config.yaml
num_hidden_layers: 11
hidden_size: 224
num_attention_heads: 4
num_key_value_heads: 4
head_dim: 64
intermediate_size: 640
vocab_size: 634
hidden_act: "swiglu"
norm: "rmsnorm"
norm_place: "pre"
norm_eps: 1e-05
positions: "rope"
rope_theta: 10000.0
rope_fraction: 1.0
qk_norm: false
attn_scale: 0.125
bias: "none"
tie_word_embeddings: true
parallel_block: false
init: "uniform"
init_std_qkv: 0.0334
init_std_o: 0.0
init_std_up: 0.0334
init_std_down: 0.0
optimizer: "muon_variant"
learning_rate: 0.012
lr_mult_o: 1.5
beta1: 0.95
lr_head: 0.00748
warmup_steps: 200
schedule: "wsd"
decay_fraction: 0.942
decay_shape: "linear"
final_lr_fraction: 0.0
batch_tokens: 32768
max_seq_len: 512
doc_mask: true
train_tokens: 140700000
max_steps: 4294
dataset: "wikipedia_en"
MLP neurons of a small language model. Each row is named by its layer, matrix (gate and up: input weights) and neuron, and shows model dimensions 112-207. Each number is 500 + 25 x the weight over its row's rms, rounded and kept within 0 to 999. Numbers have three digits each. A neuron's up and down rows have the sign that makes its largest values positive.
After each neuron's rows, "fires in" lists the words (lower case) most often at its 100 highest values on Wikipedia text that the model never trained on.

L6.gate319:525467492484509513484514490476481531494501495521530468467516496490494501534505475520482480501466487497482494490454521478515483488511471509540481489460472489521504535514484525496534473499480495517499529550498508505533511482487524529430541534502535516519505483528514460509502507479509463515
L6.up319:513465482475490507524516503527547536489473497486490471484504480501486511520487538528483488519487480484464472479468508464472501485501510505534486548456488490477505510479480476501473505497520471484512490504485512518490467482515479525526520522502533509473535459526488487512502543544503521471
fires in: "out", "up", "outside"

L3.gate262:542514472480503498481467483522476454473479480507535501518457526493504511504536497539500504469497498470511540487538497532519549515510506502506499487490553465515469506463480532538522510505512502497530505496502490484477500488535515516517504536491497492473499455466476489497528516479531533544
L3.up262:526513464489498532492488473493434520453486502522531534479479527526503478485519511546490513463509504487535536467538495548556525501486497514487518530500513507487489528497473505578540525491497510494513483528544502488504501492500504510533480522516486480478491480467456458501551479513526522528
fires in: "department", "events", "event", "stadium", "eventually", "development"

L4.gate377:503477505477496546530504514494515492491462517491490530477433489535451512475471504507492493491461479483528517451496492473528485467523460501528506460511496513552514528479502500451467527544471486493536510500468522462507476489473500518488477539501493496531492477492505539544495488493533477511
L4.up377:493495512471495520510470513480511488497463491459474547488442516501438477490520447472521497503512466504536548465501521518549514503520525457472533450511518517523545530503494510477489529536503496485494500513477493437516492522469493488485500524512493478499496462521494557542505526452518469522
fires in: "would", "will", "are", "could", "may", "village"

L2.gate232:516477482501520467475525490528511522464509522492464500523497507506523527521473514458523532450528540464531517558470492511525519515526519486468466474541436486476513501539535508477499477493485550554525522520504547534465513503486510507540473475550521488511480498484505504503515500433516498455
L2.up232:500471468481539476482504490514533530462503502463468497529489500504489530504483511462515534417533515461525495569495485514531521523536520489480470481520452479461507501531522516486510492472478537547503497511513536518470520498472510497531469491529514490530481506479492513481513506443487496469
fires in: "the", "they", "there"

L2.gate609:466537547519510477516496479499500488469512498472507532555443508508541498509470512532505510504488525481529497582522527498530488522518548457501518525517520487539497490488458499496489480442527493469495530495466502460561528486480520481458492538519488494445487484504542522509552519497510501476
L2.up609:492505543515511470520491468488485477502487473485527560569482509516528519502491510500513481502487534485517503574518517520500464513500521443505509519487540508517489476512455492529494480428524494478507530486481504467528535507495524489465503525540494485442494497498512532529531521481510492472
fires in: "music", "business", "because", "musical", "businesses", "museum"

L6.gate256:482554518510498507551531496530514497473493486448461508464507483459514513548515512546501532565512488480491505416479521527564497510502480482494519523509500552509522478525507500478544488541477469523507507503472483470528486499522498519509469479506486493556472463494518476474485520502476477521
L6.up256:505522430521523474505521514523484497483486525478453527535470459509511490527496503470453493511490504461507496486501544505463442476516502479516512489523536539531503481470521548501538498481526484495503520504492470545500488520507472492465487525502507508544500491504463471483511523523496499517
fires in: "life", "written", "lake", "female", "literature", "writer"

L2.gate34:525513483476495509557495489459475507495466502481463573491526472487513495459478546490477536492519484493501506514515525484504507510524491506454511496492517512496485498487538512496490497487508519507507524521478536503551479499484499428510521523539490502508515529542543520529492484520499493516
L2.up34:474504480477505545496491512508547536478464493488496508465527513549503504503510525469469498511452485516471468506526538515478494462540500505454567541477495481480525503509503527479514467474511528526478507473451491522468476446506484508489530523454508550502450500534484469520501530469512500480
fires in: "after", "with", "smith"

L2.gate137:475458492507496481476510535515525537482454487484482499487486481462510514490454480489479511445511514500492524505505479514496507485528532526455472473563511519475539484476531491500470504501517531514538506495503526495482520512473486497505547524566493542496515513505518502503459511477507526472
L2.up137:471491474529497458490496533490542546508470504502474496517500498469506512508488490485469498434509519499519532506493488510487521484513515532466474503548497481486546484489513499488477493502526512508552503491495520524449541507483515506511546502538497557502493493483529504473474523480521543458
fires in: "the", "their", "they"

L2.gate286:496476534500470496560514456500486456499530548515504470482505487488491465457544520537540532499439519484553512513547493463502473470528444518514487432516476492514455491509482433496486500485515500528506503490499506500499527517502538533507463523480480458470491511488516462510519478529501512493
L2.up286:489444536483460515548479482478517478473533520515480457486512491478476456475536487523539510490461506471533497523546502470510474473518478486507502421519468469487454503486487419499513489497530493528501506500468494489490500506497540526507473520472484460472484491477548479524525487502485522506
fires in: "is", "boston", "most"

L2.gate473:482506523527476487485537475456472503462468518459450502467513497462499535494523493467525511473500491473504492496491468538520531580483534514490527513449555478496446490527490522526544519493532473528509524542505526522481488491489488526492504484506539476481549427520516508526481480485508510480
L2.up473:490467524495490490501512477497451481491476512480522522491512488542494501520486512484491458502531487512474496528515488463469470438469501536499521502503511484490537495479495485521506499508534497470506509505485550506543507541484465518468499446519511486477525482458508493515446485486503489462
fires in: "us", "uk", "u", "usa", "upon"

L6.gate104:534514512473447510498507475481503485464469517530506505524517457520483514481483519485519486474520489516513524488533508527478498519496494508538490518488525564519477494467530507514540485500499475470468499505477490483528508512479486470479470527474530516454541529472528485465504523489507508558
L6.up104:496515496513495479488468515529524504476449476511513529517493546536525497489504532479517468465505518531550458492460488481508498495530493492509516485511502521513511458475497516565514520486479501460494520451481504472499520518543497542531506485500509477450476492512490476493524535524519493499
fires in: "year", "years", "switzerland", "swing"

L3.gate135:505506485511529488514426509463514468486492533498487508537488512524483532481518484468526474493458483534494528473475497487534491506549523519538516504523517523521476481506570497504509470513463527489504483526485493513510543478498519492504488515478456497506485444538529540500490541488508542468
L3.up135:505513509519551478512418537481548511486507497516470526493497489505484515490547493482545473486471506529477529465499507492490484468514539485527511458501468501526514500531541504519513470545499507464523535502506504522495534496471503518502516513491484496514464460523546541535443530482501492522
fires in: "were", "are", "area", "areas"

L3.gate396:483534513503468462489528520472487500497496537538485484516446490494495509477515511465511476466556520498502495501521475538485494520503514495513486468491500507486493492522489492476482517510526481509479526508481556462534468503482495559483513467505529489507530444498503464483487491464501497481
L3.up396:506496497483461484481512520502522480494480526511494478511470518481481519521534461481496463461551524471488504529458467544525477522485495494491456502503511473495537507515485502482484502512528481534477508496499523462543467505471480502450474458534539479497528482506505504502514479461514483493
fires in: "us", "uk", "u", "usa", "upon"

L3.gate124:487544545455504490482503474491495501499511504483510560514468501483444511491486507494515494523487504543497497503495455492500466556519512509478485503543511502486466458556522464528509547512499514568488492500488513513521489499476508520521509467508499509526512520511555505483502503531472458482
L3.up124:474501544429486485479481457530452503524540513502483535494496515527485484483506502485499502517491499507496504514518510498525477537516518499501485532524487484515466465536526473515513531490521502550501535506527519508474454499514523496542504456488504517520475498518532508473486488559499425486
fires in: "with", "without"

L6.gate286:461466500508455446516573504518528512527505506500481535490465487521465497495503540529511486494489448480527505504508511459508442467469516539527492492491475484513468495525504484522449497502514489525479486522509521504477508493499438495485559510496483555457460511521458454516504507512485464503
L6.up286:491479503502538511497501492511527506483549511476527514530522479554453518533504538501449446453542507499514482477490491539505468531498483513516497499497538499489489480496502472487458445499508507488520529500539517502522504514485507512483482519510525550528515545514531515519502476507486496510
fires in: "by", "original", "video", "length", "originally", "liberal"

L2.gate613:496469504529486490471447471451533501499457499515439518478499486545524524541510477467547525485484482466514473492492480474521471480496485512488483504489489488522504508467473513487490518522510511527496530496444533492506480475487514536465487519545480492481549465526476497511549460511472515482
L2.up613:474478482503498482498469488504543499515483470523441497497520504499491505512521471473524511464466516477519494496489510477515483474494458519494504466501498481512523502480495498511485528479514487517499532509460495491463494469521497524504515528544502543499512420538478493460543486487498501445
fires in: "have", "has", "had", "scientific", "identification"

L3.gate254:484509538506523528517482480488500505484535540487494535533480528528513534488501521526517481491479474468458489491456506469495500483469521474468518486537500510447460494511513495525478506525443501494457490524460523523502522504490480515534474473471447486504470483481463500515527527474458497516
L3.up254:479488516458537517502498479477501526497526503480502498545522517503507528487521514505505515467509511467500476504452489517490524502489527483450561496498538517454482499522503516492502518535472472531475461532481530529483514521476469503536481463506467482496488488496501547520539497483473484517
fires in: "three", "four", "two", "national", "6"

L2.gate486:483478504492492502526463528510537494498526471498498532481493469516487484480552469504501479531525502467473524459496524468486491480460453522451513512525496545488479501525454517525479458477518505535481543487490488526494528489504518495528493461513460483515543488505479499526443510502510496461
L2.up486:489494499491493502475446514492547491530498466478467492493489475500498474475533470513511450510504496479459517477479505497489480439481454535466506507515499540464502487519463514535474491498488500520508529504511507530493527447494514484532499457539452501543502484518488493505458520487502476485
fires in: "been", "became", "have", "become", "is", "were"

L3.gate313:476486490522506543509483495513522545497492523515508474491478489481490469483507504500521494435464496495484477438529537459440495509513487513458463471495504496470497500514527538504512484516508468572476492494448477484544517467550498504477444512471497485501511471506544516551485518529531457498
L3.up313:484488481503524523521483482456537545487508531482494511518461528515491465491514506500478480487468496500481500504498458445481475522481456461514510469486511502513512478500535518503502486479483519517486484563479473459472511452509512536512459514524487481493516496512541550485494490487493480508
fires in: "were", "was", "been", "are"

L2.gate437:503492514472536510543531545503577553540494516489555469487466467498495486502517517523496538507485474517449514525481485516479490479519449472489459542453482562490488477463493459485468500470478500520477491482508518492485496479511444486489515515518513498483528482549481515482483497508472483516
L2.up437:502511533475496537519529549462523539526498482481518495472463477503505484491516502548539504505487469530471470485495514551461486465519490477503468538492514547484484497483484485446521471484491511532507438494484532475500468475514479483475513503507527454509536492542500510500501508553493508549
fires in: "over", "however", "several", "very", "ever", "every"

L2.gate498:527519511529496501512517471481504483547497484478486575555488516461533514481509494500471476463512499547517492599508483464456487562523481460492517526480525492477498469472489527509477495490499492537500509506461484507523537485480486496495526513523486519506484506487526506498510517500517500480
L2.up498:496527546528502527542495495494486504515498479539492566526459507486465521499516530522476499486479500527523486538530490463481458556541487466528564514479519489514474493516512480486513506478518514493512495511533460518544524481497489468490504511504507497488479503497523478519509485508507512514
fires in: "music", "because", "business", "musical", "businesses", "museum"

L4.gate413:473468538482513476506508446508548511512495539514482496550428500513488496531494513461482523553497500529499524514455496510485470482523493483499499495522501538494504498471564517523514523468507510500487497507496518527475492488512487510492507513487481486504497497479515501565500507469509500496
L4.up413:529518498525451569475491475486468478479588512513562469472486503481497515499476486501538551513537496511506451484463521523501499524471502486458542501481496463523498512533496516480514523491534515515518488481506516499506469488467469478509494460502489480501512527478512527505459493540480484503
fires in: "year", "years", "you", "young"

L6.gate270:462486479512473503537514517466512500506524486515471528503497508516492486517443474527479480438540485506507535487469485491555512509523464476517488520496522534490489460523474508521475481525491504547496501512467488511464486490486459503504465462469502476473515475464546454511469466500500499532
L6.up270:533478500492457489514487477484496495524485463532499496539526445463477534506526486501576489552498477524494513495564478507472455492542506501493481520487525532496517508480515518487545494440490526515508521510495508486493460499462509508474504509472462538470490485515496500470482517498473518481
fires in: "known", "school", "schools", "knowledge"

L2.gate429:505501511430500535536520457488497521522494528490533559487488489546469501483461505507501524455499463519505498522520521498472505488530530525466507523533506506471512460498495495501493526470528527539484490503445461493511513489534495522539473463516432521515509526516511481512513498556476453514
L2.up429:495493505433488516509507494507470518518482510486532552487493471546463511481489515478483522486475450546501505505518552509503478478517503524454538514517523484486497466470519478484460471456514510540514459495477465509508524504513490550548467445496468529515530529506524472526488476525508467506
fires in: "with", "into", "puerto"

L3.gate137:573501468508480499441519532524497516486504471503528526478460481457546512513457470501581450468446523506510473475509523486465508494485501510467483481527504487498497489518455537503505499517531530492472494480471519488533481497498524493501481511540517519468499520478499509505483503486488531478
L3.up137:552529492508474477450542525506482509497484490493479506474464499436540535524464485513547490447481501507532465478501492510481477515485505506475508503541505483505500469523467548512520484511530523511490492470459506466550483509501510481485481535532524524479502530479522520501484515497497522477
fires in: "station", "administration", "competition", "addition", "operations"

L2.gate359:524517556512483500516486485459498530450518492469507529576500463473525515483523479446506493520511520496517532554512520490489520519509473480472494481516526524468516481513515534484500474479501505486481500478508485486544513512471512475461494519455470523478466491523483534508495450481540514494
L2.up359:524529540470490504522476489465485545478479496499507553523445512459508537477497518463494480484530505485499532496474517500487512516497509484469492482490520516492513486500503504505477480449504494498481480507522507495556509517476488472495469476500505484494487483511444527515476442458529500501
fires in: "russian", "music", "museum", "business", "because", "russell"

L2.gate578:513500531522507463467506469508485508475510514500476521530447464481510486455452558452516539458500500472522479502520499502510520530488505482525498451509506521474512521512463503487469486483510501505532460504535543511472522510471471519539477503506522461511519511473529509543536512457451498492
L2.up578:506492521524515461461506466501530504475504515506463485527486481463505486426461529469507531462504527486516493498491503523505504518505504498526492465523483467477482496537468510472444489511480505511543450513506509490488520527503501540551472493506527450523516492474493524515543517443497476475
fires in: "the"

L3.gate463:527506524536513509486511478519495483521492479508484468506499507435526543521449498508479513544490489507480505519511507458506497466514504506497517493494465540531450512542507476497502468508474473497492471499480475531533471508441498480503503474494497474508510505529513521513542489461507498517
L3.up463:505480523523503472522509463539478514508527504522454500524541529491527510521496479468484512549478519490516521488527502518472494522525528476504533508475518518532480523515560529506536482511486491510497503475478530540497538515456487459517471487505470478502511509535498521509506466488507516492
fires in: "international", "national", "final", "sexual", "x", "prix"

L3.gate464:484510458486531500529467465485491524507526533499483516510507507529501445530496484509441469512492526505506485503476518528530500481552500493478485517474502519509471507513523482510510468492490506430514506504477566507509552543521518513538511488496500529510488469529477522527551535468490483506
L3.up464:497510455459527489534467466496522503520522528437469494509544488523482462512481509511491485510489560508477509496451486515544512496517527504507505526474504504484472489496540488498495490461470519452510490474502519511523540499502518499521497498451491499502492469531470510531526536476500507509
fires in: "two", "three", "four", "five"

L3.gate370:484508490523489514468552466499492539496509556486508527525485499485491517470458471458473522466517482509505477507483485523530477504489555490462526504504506558487492460522508489517523509496514512520529477517511499459519522509492504560507425515508518507557536505489505522522507519487486479470
L3.up370:492508508538474504454511460539527548507474557481460519509498461484453483507503495457476527485517468517502498495487533513500521517501574472499506497507534524480497445512496473504476494484539484499531459483491507452462481492498506494483424479469497509548518480484541556522498536501479482508
fires in: "an", "announced", "any", "another", "analysis"

L3.gate78:545497501490544490495512529492532461518482499515534493497478481509519502505528512459488496507471500549493487499502543482509530494541562498502517529477462556524470426538476488498515449458510514521485522483496566491447478520525529488464514508519472469475517498499543532504497487498493529532
L3.up78:563521516491519477486510492497500474475501504451480509469496520509516482498508471458476511540491491540492518492501533497517508474532536523526499530466477523511459428529511486507513492471469509530462495488516520461465475522521460457476491515486522435463520489501516547505506506535475571511
fires in: "over", "however", "several", "ever", "average"

L6.gate206:485509496503512509515567506497476485486494484532492510533491447472469507505513480530431512445502508518466510495483507468545486534510517512497486508574477566522507497505533532466510496469546505469488532509464493461516473477514475481491449483454528507505490496527513476566490456513510497538
L6.up206:522463504520542481478465508500556507530502518469534534529502490484459526563523474571515502535477554500488502512497541508537455499517527492499496486532501512500482478485529506482559502455479498481464545498451521529543477467466506470492470502501476515487470478479491506497469489487496491486
fires in: "school", "schools", "and", "scholars"

L3.gate211:483456522496504525505500545523503518514486513467525520509502517476525530514466485525492473474495497529484490451465522453447503517485498496527461472466510474490449498525485481534491466491537484516517503511510556501489501518478451504479535501463523501503483520515523507547468511465539512538
L3.up211:498500471515491516508505495512486536528553539535504514528500540550504504469535506451457475481549516526482493495494491489517470494492463499504488523477474500464483512463521489474476529502455556520494486481510514521504499502505535522493475484531515518482514527493515507496522505542496506482
fires in: "by"

L2.gate588:499474474519494518473491514473493481480471493476464502497470486517503514521530480480516486474461514530493491489520498461497496511561505476490499439530529498490492496510531503508474485482478517507524473554484521476460549467478498546484483539508507514519502477548505534473538465454501482504
L2.up588:503480444513500515463486498465500474462498504495479507489452501517470502512534480478502462487465510547494489443502512481519506520531467484493504441524505495513512524512530511508486492518517523505510457516512530467451547470475484530516494535510508523502490493533493573503469466454534454496
fires in: "are", "were", "area", "areas"

L3.gate476:498531588428471515522496492517477502505525521527484543511512482516483509497468495515461510449493483493487506477514488487490476509480543448494452499476489492525478443454479494465517477502467531530518525476547509510529442518492495536491512484484418531522515517501513472526489508510523512479
L3.up476:471507566430481487510518494521496538502502538517492510505480508522496540501474501521487500451531477519513493454501486487472483474488521476481443494519469503510494448479504504452508509466487558523465534448522512487533468530532507548485506482464432493502476510501520483520538491511509494498
fires in: "with", "via", "gave"

L2.gate329:501490493486471481478519526497481540534493539480488479499539481524519493550502448510432470447477475530507495493511495511495543453529513482503479521494484456504472490461519504468498490519499510530510497510448498480451547518523531508511503507464505458519498469504508500499487499507494499493
L2.up329:458511487509469512535457486498452560491508540497462479504496480519491457510523505532460464508445491500485483491509484493490554466504528491520512527497513439495468503511508515477492500509516490503500510501482470476478539534498491494504476502456516436506503503499502495508478523512515521499
fires in: "two", "three"

L4.gate512:475502519452459498515508520547487500495500508491438522516466479475489553497499501521521499511502465449551517493446468491527519490518521522503512509473512541489501525473492491501523490543498533481479572512464528497526504505512522537513525450496531473500511425520472530467544477496492524512
L4.up512:541515478482444515510495478485488490478498527514490475490478469471535521519532517537526468501522525512464494446514476530506523513505523500450510490506452499477494493473537473483515487443466537481526497531501535484464484496492476544478486470522476527483513471467493481496536498496497505522
fires in: "final", "events", "event", "eventually", "went", "free"

L3.gate513:494497487565482481478503456536479549457498530507465515497490477500471503534446473523520544495505485475447502535503561485529467488541495472470452519558511511494483476470486509509461461504515492503489508525478510551525520465545543504518446502485441508542504520510481494503518525503489487516
L3.up513:446514491496503497462486488508464524478499536488566478508518498482431522447467495488466518463519470473510467498516540496470491504517513488507500508517508518491509499524461502530489500512544500483514472499538481481527521483526513492493461460517506474525524513468505524481515499574524475521
fires in: "an", "announced", "any", "ancient", "analysis"

L6.gate97:473458529527528480525518515453528455474427512466470517508484520510503559511490462482478538477492522506494506499537479494489481520480522530462476510512507500512484540459483523482516536496450511495510512456445481509550528495472516476490497477480475477449494510506504489478505513479527550519
L6.up97:517502530537515504479492520465481491489492488498520472514550477471546519516496453483543516517532530522501513550442530489569520502470530514526486486497490511489490490489485497549481533519494521510534480480526499507538486488505484513483547460519496469466523513529520489504493516480496521491
fires in: "united", "university", "age", "unchanged", "union"

L2.gate209:501501518499496546492505503494512532510518535498451492490504504486514530460461505518459486465494476516446461524437517495591521494501500490496521517505480466489491454532487508483485525503530494517509463477516562489499510502482481486534558532462522492509496511477468548492491490492527506471
L2.up209:508521476490531522507522476527523491463522509537508511558542503524498516504489487519469545501486479499511479494486501485502484481473474488495513486492500452442513517521492501510505452519442512479481471491522500497517509515485512498579517468493465480467508479494486530436512461483465473469
fires in: "first", "east", "ast", "last"

L4.gate168:482505525481498488518461564459554523484494509466499527514498489521521492515520490470506515499484505496462497503521474463500506498542519516455453504469527485458491480522542511499492510464480543515496493540514549514505546494479523569536537482489448505516514553514476484478468477500518512498
L4.up168:520508541435526525489463533490499508508515536481458526487495532491520493491506500503504538509471491485493521490546478546526428508493549473473481519506521460493502481534538484496529506492512496525486473478537516504508505520519502512467468515466460513505473525508529500505539523510525539503
fires in: "with", "from", "sport"

L3.gate388:499479522537506519497537469453526495538488556479497487480479495485485502480488501522494464515523517488475461425479461463482481522505543504483489485506502518481475514523524546490521534475504459514509529549525527535501456474496533516483502508502459463504500488470508518559465517523470491475
L3.up388:535479502529498476456497504496532466506496487528527467483487499522485507487508475541481507454494492486490457496453462546540447518529512474475510496494507442509519542538518476516507492460503464529493527526517489509502475457485475438507506497521474479505518537491550496454527473490515485471
fires in: "york", "year", "you", "young", "yankees", "yesudas"

L2.gate501:544461498473434511477473476522474516498520466502453512483473493506526507543536497516496459498503487513543531466506499492490498482496525549476494424480534538500503510518508473539524454508514523488528509470516503500518540524461517503478534507453524506499429485508555508510500510500478503509
L2.up501:568455503493424532505477472510484508494527471489469501488473488459507473542505499502526458503502484525540516490524517520469526470475524537463520425500563540492493495521526452514521428486526526504517481469526520500526538518449508499462503535478520500501467479511534513495521509491481507518
fires in: "by", "is", "the", "a"

L3.gate145:551513525490483548517505523512486505489473500505521498529516519476473553509505490532509474480504528509526528481470466482464462529476480469511501493536520496494459491473541519507465495487479514485526514486457542483487483477459485540523497509468481514499489483489560528481490528492513493505
L3.up145:517508512493434523496506496497494519499476515457477524578502512506504518518491452492521492481542538496480491529480424495507511489498511467497488511520528513499471453472525507532531490488536544489517481517510500468481484504525503501455516507517488523497466490511519543510519518475498482496
fires in: "station", "version", "versions", "gave"

L3.gate269:476490492506488527532487498472519507508496548509486530509494490501497482510450508501510527471518460493485520480471522496526523542496492477468501494539517505464519500488477568528461541525507509528486512564486534505550518505489487489502518463515450502464517509504557528468512526496485481478
L3.up269:468481474525492508510483487469528549525492536510483526500491473487485504521489507503497494478526449516458521516469501511524524544482474501466524505517497542467527503502468559539500487531498501509522524558486555544547532489469473517492525480508469504480500527523531511486495546501474493443
fires in: "was", "were", "became", "become"

L4.gate389:515500512535494531489485473489504503519517509512504550479449486505509527469485482498519480502532529529462500500479483505497462474479515543502495478476485512506472478537496493466479485501492504525500514512500502509568488483432508487581509518512465501539519464553518496542515491478518520536
L4.up389:474503496481532500496510544524507511513543516521526496486502494544493504495529480529471497500474534532435501467520552508476500441580432507441484508528507524508476534487537502517481509462486497526488536538486461521479490525515492505473466525494460467506545487518477528525493497547504541496
fires in: "career", "game", "engine", "engineering", "marine"

L3.gate229:533460569525496518512500485483501481474515524498473478539464503506496511498536452499507509482569532499479530491508485517518489504520566494496498488510525560511510478501489484531490549533505497499483502558503493489499515477475504551484513468500498497498528510492499506485498508478510518517
L3.up229:515487511514505507498479484494466455515499520493489453512467500490515479492493459498443480521543503501473539518534511533483493508521544503489478537482469531527521512534519501517476512509513496470535510500514516493504473502515493517478483441497471478540541496469508491469517520479524521523
fires in: "united", "university", "unchanged", "union", "until"

L2.gate293:483518515502529491488485528469512511467446536506502509484453514525519506467518489449495522475495485572525506510485519463529456481505508504505510479492509536447512530469558499467474473538489509496485489515495516481495526487500509489496470479491534503496487442520505529558545498479495477487
L2.up293:476448482476500504505489541474503511501475505515483527466481527506510502516454500431470488459460449504459519516427479508492498476563512439492493505502508520473495503476507474493500467510504501477520458510469515511505511492490490508517465494512513531557507454525496541530519500531485460496
fires in: "were", "are", "area"

L4.gate327:523481511472516473475498531466497566493494534497505479490499498502496533493546523485499509519469478503547517493508483523494502479471451511474503495521482521461489486474556496495473544491473502506441523486513506494556504506498504507482484510499500483481493468511545508488491486538469522519
L4.up327:520502478476551542525512458538500509482507493511493514489557519477522477509480455532468525498449509438525487509451506548491505496478482488521449535512485483460540495501510498479485455548487503485465498498480439508509498488514508487518530541481474462504526483498493517509491523499503502470
fires in: "have", "has", "david", "gave"

L2.gate210:503452514498479509535451516446535537481503487492480479456514473507554501498522504490529460475488461522507541480553476497502471451545498497479478472535501523493511492486519462521471443502528497521502476457511496455495515468493481510523471527533468498529512458507522516527491510502522433485
L2.up210:484464526496478525515428498440517516461503484486502468469519469517540510490539507506513488474495475528508527491536456481528463430529503481499491471538523525489517511506513459507476494516534495547497480486495500458509532481510497501529481510534469481547522467507507501507490498523515440490
fires in: "is"

L2.gate239:509500516506438511462528490506471508528469512563497519518500477484467522518493490510522514489539543502496483488496469533490471475504505493552506484480511517523486507519468488492471547533559490466524529493505501523512473512499502533432526483455513459501508474475509442542487503490509504512
L2.up239:520480502516441514457521496518508526518470515514515527520500480492472503528507487492503515494529534489483501514486473541508467518507503479552501513469529485507518475503482469511469544535583481494530532506508496526517471522497475501431505497473518468517496480498521450546522488510538511510
fires in: "us", "uk", "u", "usa"

L3.gate235:489510576501488461510523520506471511500466489533520517505517504489510514486526542494540485511531519516467467496503468487483539526528505499512508476497485532523512485528507467549479468472522487482513539490497482492514475537516502483545510523514490532506546497528508494496531450538516519542
L3.up235:509518555503470484528520509524500497489487499516516511511500490488471501530491517460539483492474516530473487488454493488471528522523501482514527486481505500529475490517520493536501464480468481457499510479504521480526459513511483508568521531510452534531523505493476493492529480562470521553
fires in: "year", "years", "days", "day", "other", "score"

L2.gate27:486486519476481474459523473489497503445517499464520522538515467503459528549475512499485552524495468482515461505519508503526495509455487473501520487473497480497446467540512557468522501525493540505493509468534492473516480515527514518517521498468477522477517504581475488528504533538535516464
L2.up27:506507517451479489471495493463541514500530509503513523508463491494440505522485534475500513508508477465514506506461473527507491520460521464468513528530495491528471498538491526429492510471507485494539561474530478503514478469510503531524502516514510514527501476550497507495498513551498507456
fires in: "with", "within"

L3.gate76:542500519491489498502497499504543522523537545523491511533493492524510516528434508483447539495517467502527485464464487459514527493494499496491514452521520546513499442540519506538547524463487484504470479483501515491507466483516482442524495497498511513493522502532524528477527482482519497523
L3.up76:560512520520493468499511508529537543494562551571509522505517527528505530534468496546475473529485490467499497477465493463497549529491511482496509486519499524518518463507529503528534513475492506501455484484496495503521482477517504485508485513473503494518532519500489533481506503478479491505
fires in: "national", "south", "eastern", "western", "international", "southwest"

L2.gate254:517515529524491514499497492528507547502494534495468499443528524495462483531463483467493488492465504516540517477499525512544470453496521445484500525504455498488501508491448501494455513518497474558517463499525475523540510483497480481481534522527491466495473490518476483513531467545507520483
L2.up254:479532491503494573511465490511505526520515491514474472497531503472508508521528481519477494514471471491481479490496493498517488467510535493485514522517435470485517519528461505498469528536493544565501483504498511497481510471488519517534488549503471501474516459507498499511527490534474538458
fires in: "have", "east", "past", "had", "gave", "ast"

L2.gate393:432509508492506516523503503508539555500479530487523524522481481486460485479518497521519543468500492474477497495499472503490524509495522485475488496512533479513478490546479508536463546473477492487523515522547487490474541455495507531458438503496479513513519478504532528541505467540471480480
L2.up393:482502509487498517496515473510531566508479501478533517499494496486463475468495511509512509486507503507479506504514516492498535514479515489488502503474505484516485478520482491525486536484483475454540491509531472476478540501484510502446425473487471519523506478511500510524516510520486483489
fires in: "an", "announced", "any"

L2.gate7:488500511513473499480480499524534526536509529472512496515471527504525510469479508472523530499518508516523477494516500465507497485542520528475467502565488482486480486452506501478442506469495496560504440529500505464510484497496481524566466502551447556512523492482493510503469515485517454500
L2.up7:486447550444519505523486470505516506494486495509503553510478492518478482497516486496491457506498474532476486461514485490496468511492513484569467485546514539463509489482550486514499507480481516589474486534494464478508504492509490526555444484528477509577492481496499507499545476482519475502
fires in: "or", "is", "are", "original"